python train.py --num_hidden_layers=10 --hidden_size=256 --num_attention_heads=2 --num_key_value_heads=2 --head_dim=64 --intermediate_size=704 --vocab_size=1231 --hidden_act="reglu" --norm="layernorm" --norm_place="peri" --norm_eps=1e-05 --positions="rope" --rope_theta=10000.0 --rope_fraction=1.0 --qk_norm=true --attn_scale=0.176 --bias="none" --tie_word_embeddings=true --parallel_block=false --extras=["capped logits"] --init="normal" --init_std_qkv=0.0217 --init_std_o=0.00687 --init_std_up=0.0217 --init_std_down=0.00293 --optimizer="adamw" --learning_rate=0.00141 --beta1=0.9 --beta2=0.95 --weight_decay=0.06 --lr_head=0.0128 --warmup_steps=588 --schedule="wsd" --decay_fraction=0.326 --decay_shape="linear" --final_lr_fraction=0.0 --batch_tokens=[16384, 32768, 49152] --max_seq_len=256 --doc_mask=true --train_tokens=223300000 --max_steps=7309 --dataset="wikipedia_en"
MLP neurons of a small language model. Each row is named by its layer, matrix (gate and up: input weights) and neuron, and shows model dimensions 16-143. Each number is 50 + 12 x the weight over its row's rms, rounded and kept within 0 to 99. A neuron's up and down rows have the sign that makes its largest values positive.
After each neuron's rows, "fires on" lists the tokens most often at its 100 highest values on Wikipedia text that the model never trained on; "fires after" lists the tokens most often just before its 100 highest values on Wikipedia text that the model never trained on. A number after a token or word is its count.

L4.gate455:49 39 58 43 43 42 37 62 29 68 42 55 48 49 67 58 34 73 49 64 48 51 41 46 39 46 48 43 48 60 56 49 58 48 54 50 54 44 49 55 61 24 65 41 65 51 31 30 51 66 49 42 57 41 45 45 38 55 63 51 65 41 48 54 63 44 86 39 47 58 69 61 70 43 53 34 44 52 55 63 43 46 50 52 59 25 71 45 56 54 46 39 63 43 42 64 50 49 81 49 49 54 51 53 40 58 81 54 59 58 59 33 53 67 69 35 45 65 70 52 60 44 56 35 53 42 62 49
L4.up455:31 50 46 41 38 39 42 63 35 52 78 53 64 51 69 54 48 43 46 49 41 50 52 42 49 53 34 63 65 59 61 43 49 62 35 35 32 22 65 58 62 48 57 49 51 55 51 51 63 53 60 36 58 44 45 51 56 71 44 52 60 51 70 34 50 43 69 44 43 48 57 55 53 59 55 47 63 46 23 44 54 33 53 52 65 55 57 38 75 40 34 39 66 53 47 33 40 36 65 39 39 45 64 37 40 57 64 46 83 69 65 31 57 28 56 62 39 56 65 41 33 46 53 63 42 23 50 59
fires on: "it" 19, "ug" 15, "ort" 13, "ig" 12, "j" 9, "i" 8
fires after: " A" 13, " h" 12, " in" 9, " I" 9, " N" 7, "a" 6

L3.gate257:51 46 53 42 35 53 42 74 63 50 47 43 56 53 66 48 30 43 54 73 51 51 56 61 43 51 54 38 52 64 46 29 76 53 39 43 49 52 49 39 54 42 47 52 50 52 46 39 58 74 45 42 39 53 56 45 52 52 51 49 38 47 54 63 62 38 44 49 48 44 43 70 37 30 53 73 41 61 46 80 41 35 54 36 61 59 59 41 40 56 53 36 60 27 51 47 47 47 57 39 43 56 32 64 33 57 56 60 51 35 35 65 56 39 48 53 74 35 49 36 64 59 51 67 55 52 43 66
L3.up257:32 24 40 37 43 29 68 50 38 58 51 57 56 57 42 69 74 53 45 46 40 60 57 37 34 42 48 53 30 40 69 27 52 49 62 50 43 58 54 30 63 51 57 48 53 64 46 73 37 73 55 44 44 54 68 56 34 41 53 48 34 54 39 40 49 56 54 50 47 39 61 35 38 69 52 64 29 50 48 60 39 56 48 32 63 49 39 63 51 60 53 61 54 51 48 85 53 43 39 43 42 42 56 57 68 52 39 63 60 49 53 34 41 52 43 53 30 64 52 62 28 47 35 53 76 51 50 54
fires on: "." 36, "an" 32, "ia" 11, "i" 5, "ie" 4
fires after: " St" 26, "ot" 10, " S" 7, "ud" 5, "ri" 4, "el" 4

L3.gate333:56 35 28 41 69 51 34 51 44 46 50 52 35 25 64 46 43 45 42 61 60 59 45 55 44 59 39 46 60 57 39 46 43 59 27 56 37 56 56 42 50 47 36 78 50 20 68 53 53 70 51 66 58 42 43 43 55 53 43 63 68 26 51 28 40 41 33 52 38 34 41 77 39 68 44 54 59 46 41 64 63 56 33 61 51 51 63 53 42 35 57 53 69 65 18 35 51 55 50 49 45 43 31 67 52 61 45 31 45 45 70 68 45 47 40 41 44 43 62 48 43 62 41 72 53 61 57 35
L3.up333:61 55 62 41 64 51 44 40 50 41 32 50 43 47 62 45 51 53 43 43 53 63 27 42 81 59 60 41 38 42 50 40 60 37 49 42 70 35 50 38 36 24 58 45 38 33 44 43 62 62 46 51 59 53 57 38 58 67 45 54 59 54 42 49 32 43 63 47 57 65 48 29 58 35 28 38 56 44 39 37 42 69 58 40 51 66 76 49 64 40 34 55 54 50 45 55 60 44 41 47 49 38 52 43 26 37 30 41 44 53 58 48 45 63 52 61 58 39 57 50 48 31 55 48 54 72 56 62
fires on: "ound" 30, "l" 22, "ack" 12, "ed" 10, "s" 6, "ing" 6
fires after: "l" 22, " Al" 20, " gr" 11, " r" 10, "iv" 8

L2.gate426:45 48 69 45 62 45 58 61 42 43 47 45 66 36 50 46 57 49 50 58 51 51 34 67 32 34 50 38 32 34 34 41 93 45 65 57 34 60 40 60 52 55 54 49 40 53 48 61 47 69 63 56 56 64 46 49 33 48 53 53 43 59 63 48 69 20 50 51 45 49 47 42 56 44 46 61 54 42 39 53 46 62 57 35 58 57 64 49 42 50 45 38 32 61 39 55 54 81 28 36 32 76 47 67 43 42 50 45 62 62 69 50 48 62 43 54 68 47 49 31 41 54 65 49 47 44 32 44
L2.up426:22 50 59 46 49 49 50 74 63 50 50 55 32 54 53 55 54 68 44 56 49 47 63 48 29 43 56 69 28 52 28 64 48 67 50 35 22 57 48 39 49 48 55 28 50 66 41 48 46 58 40 61 56 45 45 29 28 26 49 51 47 55 42 34 45 39 62 62 59 44 44 44 57 55 32 56 64 57 44 76 46 55 61 30 62 54 63 46 23 40 61 22 44 65 69 68 21 63 51 58 31 35 38 71 62 56 52 70 61 54 46 39 51 66 49 27 64 62 44 46 46 67 61 57 74 65 32 69
fires on: "outh" 24, "w" 20, "i" 16, "q" 7, "." 7
fires after: " S" 53, " s" 12, "S" 9, " St" 8, " —" 6

L3.gate621:64 31 45 47 75 41 46 59 49 44 44 54 46 59 39 43 36 49 20 46 12 35 53 65 48 54 47 53 50 36 54 47 54 46 35 45 70 41 64 42 59 63 28 43 53 39 47 40 34 50 57 60 77 44 44 51 61 44 65 80 76 44 59 60 52 49 59 38 56 51 72 63 49 50 38 44 61 71 76 48 53 42 46 35 51 51 62 42 58 61 52 44 48 62 40 41 32 16 40 35 54 58 46 28 40 84 59 60 34 63 70 38 61 37 52 51 67 22 69 55 39 42 42 50 42 48 62 74
L3.up621:37 49 74 55 46 38 52 47 69 57 51 53 43 60 64 60 45 45 47 45 73 44 37 69 40 35 27 62 32 61 63 33 55 58 34 46 52 44 58 38 26 44 43 56 54 29 36 39 45 44 73 51 47 66 39 45 52 38 67 43 64 63 36 49 51 67 49 28 52 55 50 57 30 60 58 40 55 73 63 54 20 56 55 34 64 50 63 69 50 54 34 53 56 48 78 35 39 42 40 39 43 53 66 50 52 44 35 62 33 44 63 32 60 54 76 45 46 51 35 58 68 78 63 42 69 42 42 37
fires on: "\n" 52, "=" 31, "5" 9, "6" 4
fires after: "\n" 72, ")" 9, "′" 5

L4.gate319:54 33 51 43 37 44 52 49 53 64 63 65 47 59 53 52 51 44 56 56 20 31 56 59 43 40 37 57 56 57 55 53 54 44 44 49 44 51 36 38 50 45 25 70 26 45 57 49 40 43 55 71 39 48 36 39 42 59 53 57 80 57 33 34 29 49 52 48 57 38 73 57 58 45 55 29 47 49 68 64 27 45 67 27 28 42 65 55 62 41 47 38 49 39 49 74 57 58 44 59 61 55 51 61 45 70 80 75 27 73 48 51 73 51 71 42 30 60 70 48 60 71 37 57 48 53 60 68
L4.up319:60 36 48 45 25 70 61 47 72 39 46 43 50 69 61 47 64 47 51 52 49 46 66 28 52 25 48 63 40 47 34 53 57 66 50 36 28 42 33 60 45 60 46 83 39 63 58 38 49 42 63 54 62 56 44 54 56 42 40 38 43 38 57 40 32 39 41 40 61 51 51 59 42 48 50 62 54 41 50 48 33 52 48 28 53 58 54 50 46 77 40 34 57 42 57 74 79 61 50 53 55 78 43 33 34 44 52 60 56 54 49 79 48 72 69 50 41 59 58 40 39 46 55 42 45 37 62 62
fires on: "\n" 100
fires after: "\n" 100

L4.gate495:51 29 56 45 52 57 25 51 54 59 36 57 52 60 41 15 14 57 49 52 44 56 43 33 39 52 35 50 52 45 62 43 31 36 29 56 77 39 47 64 39 40 42 53 58 39 51 35 48 47 47 54 56 41 67 63 50 58 49 16 56 63 37 43 38 48 49 39 44 42 51 46 65 55 63 54 51 77 39 43 47 57 60 47 70 45 64 49 60 33 42 55 62 46 50 20 36 60 60 27 44 41 36 39 53 52 56 73 33 44 74 55 79 54 55 57 55 30 38 60 49 31 34 48 35 37 70 82
L4.up495:56 56 47 35 60 44 50 71 58 45 42 33 72 43 49 34 44 31 37 57 18 63 49 45 62 68 74 58 44 51 73 52 47 55 32 47 44 53 41 45 41 66 42 55 41 50 79 47 52 48 68 76 55 58 41 72 34 56 31 42 42 54 54 39 72 68 56 29 70 43 40 31 59 57 34 71 53 37 39 60 36 56 51 21 33 49 56 50 59 38 46 63 69 49 67 27 70 43 48 36 55 45 61 37 23 76 62 78 25 50 55 60 61 70 63 56 54 35 42 47 41 43 28 30 37 56 52 85
fires on: "7" 22, "9" 16, "8" 16, "6" 16, "4" 11, "3" 10
fires after: "," 41, "." 15, "9" 7, "7" 7, "4" 7

L4.gate150:62 63 55 41 58 45 41 66 37 53 41 44 54 39 31 52 55 34 37 47 36 47 43 62 46 71 53 56 55 46 54 55 57 26 22 72 60 51 36 47 47 44 48 43 59 56 47 41 56 46 31 54 54 45 43 56 36 49 49 59 61 50 63 51 34 47 76 33 56 52 65 35 32 47 76 39 54 56 48 64 47 49 22 57 75 44 64 25 55 46 55 60 61 61 56 49 60 57 45 44 59 54 53 47 50 53 54 73 42 75 57 42 88 45 42 42 66 47 39 52 18 63 50 40 41 37 65 63
L4.up150:29 44 43 49 52 72 37 62 62 39 55 53 65 65 45 55 44 46 40 63 37 68 49 38 60 47 44 68 35 40 50 69 57 39 40 84 48 26 45 37 49 41 50 36 47 56 64 48 38 41 44 58 40 52 80 54 48 51 48 48 26 38 46 50 48 33 44 44 63 51 47 60 40 42 48 80 40 48 39 51 68 43 53 77 50 66 49 28 41 75 49 63 35 61 46 29 58 64 74 41 46 45 50 56 47 46 57 41 45 21 37 69 55 47 40 62 64 45 46 72 42 38 24 40 47 51 53 65
fires on: "ow" 15, "7" 13, "en" 12, "S" 12, "6" 9, "9" 7
fires after: "." 44, "n" 16, "t" 12, " n" 8, "$" 5, "e" 4

L4.gate171:52 54 53 43 46 44 25 60 35 49 37 30 52 20 52 55 27 62 45 54 51 52 37 75 53 71 38 56 45 39 54 66 55 59 47 73 42 46 74 26 39 52 43 68 65 26 61 28 55 43 54 70 28 49 24 54 41 56 50 54 32 44 36 43 68 38 66 52 55 32 33 77 47 52 49 40 38 49 46 82 40 61 55 53 44 55 52 34 53 58 64 32 45 64 55 30 29 61 54 53 38 45 38 63 48 69 44 54 48 64 62 62 56 51 53 66 53 40 67 43 30 44 60 52 38 57 51 75
L4.up171:52 38 49 74 56 64 56 41 42 54 41 26 38 49 50 54 50 66 50 23 60 49 35 37 53 42 41 55 25 61 53 44 82 56 45 70 63 49 61 73 56 19 38 60 62 64 56 42 47 62 54 42 46 59 28 47 61 36 47 48 47 74 51 39 36 32 48 88 55 51 64 43 51 45 50 60 48 48 51 50 28 23 47 50 46 65 55 51 58 54 44 30 58 64 32 43 38 72 63 59 24 45 71 40 48 56 33 40 58 39 41 39 22 36 71 39 43 50 46 43 72 63 46 57 62 48 39 54
fires on: "l" 34, "ed" 19, "or" 11, "ay" 5, "ess" 4
fires after: "l" 42, " Al" 20, "erv" 15, "ul" 5

L3.gate181:50 37 30 53 54 62 40 58 37 48 26 52 45 47 49 58 36 27 59 69 49 65 51 45 61 57 39 57 64 40 48 51 55 51 44 63 38 64 42 54 38 70 46 53 61 48 47 41 44 49 42 65 49 49 58 49 63 47 42 47 52 38 63 41 60 37 22 34 57 66 41 79 58 35 36 44 46 58 55 53 37 39 56 63 51 46 64 61 60 50 52 54 57 56 74 44 29 42 29 26 47 67 45 65 45 61 52 46 51 65 60 52 45 52 43 50 63 44 48 41 67 49 40 50 42 46 63 66
L3.up181:80 63 46 44 42 50 41 52 52 52 34 54 36 49 42 34 36 45 50 63 50 65 52 68 58 49 26 56 59 46 54 47 53 78 62 30 52 48 58 66 51 60 33 57 52 49 42 50 31 63 55 51 43 81 33 48 66 46 15 30 41 40 53 65 22 67 53 54 45 53 31 62 36 29 62 51 42 45 56 50 38 39 48 63 36 50 35 51 68 46 50 61 60 44 36 27 40 52 63 41 74 42 55 41 31 49 44 62 45 24 48 29 55 30 29 50 34 61 52 62 42 48 54 54 70 27 58 36
fires on: "f" 74, "fer" 13
fires after: " re" 34, " in" 13, " Re" 11, " In" 6, "at" 5

L4.gate109:45 40 59 59 44 45 46 57 45 49 43 48 53 53 40 57 48 48 52 44 61 38 54 58 34 76 44 51 73 70 28 71 46 63 40 35 34 69 33 44 60 36 16 52 41 44 56 50 72 64 59 63 43 44 21 57 43 41 44 53 57 25 50 76 70 29 41 55 52 25 58 57 57 49 44 58 58 44 61 72 44 46 36 30 59 57 37 53 62 60 34 49 59 39 46 49 71 49 53 57 41 61 46 56 65 62 58 60 46 55 48 61 48 58 62 69 72 34 75 41 65 65 29 45 39 56 22 61
L4.up109:61 53 30 44 53 62 48 55 52 39 63 56 49 57 32 38 58 59 52 34 46 29 52 17 51 78 47 66 53 34 44 60 30 55 43 63 43 64 26 52 50 52 62 56 56 35 57 39 35 59 52 54 59 57 49 35 42 32 31 61 48 20 44 55 50 44 59 48 47 52 74 72 54 57 59 62 71 52 61 27 66 53 29 15 42 46 51 52 57 47 61 36 84 39 47 68 54 41 49 51 56 46 42 60 56 54 47 75 50 42 50 65 46 67 44 59 35 58 57 40 69 61 45 59 49 38 37 69
fires on: "5" 25, "1" 19, "2" 16, "4" 8, "3" 8, "8" 7
fires after: "\n" 69, " " 29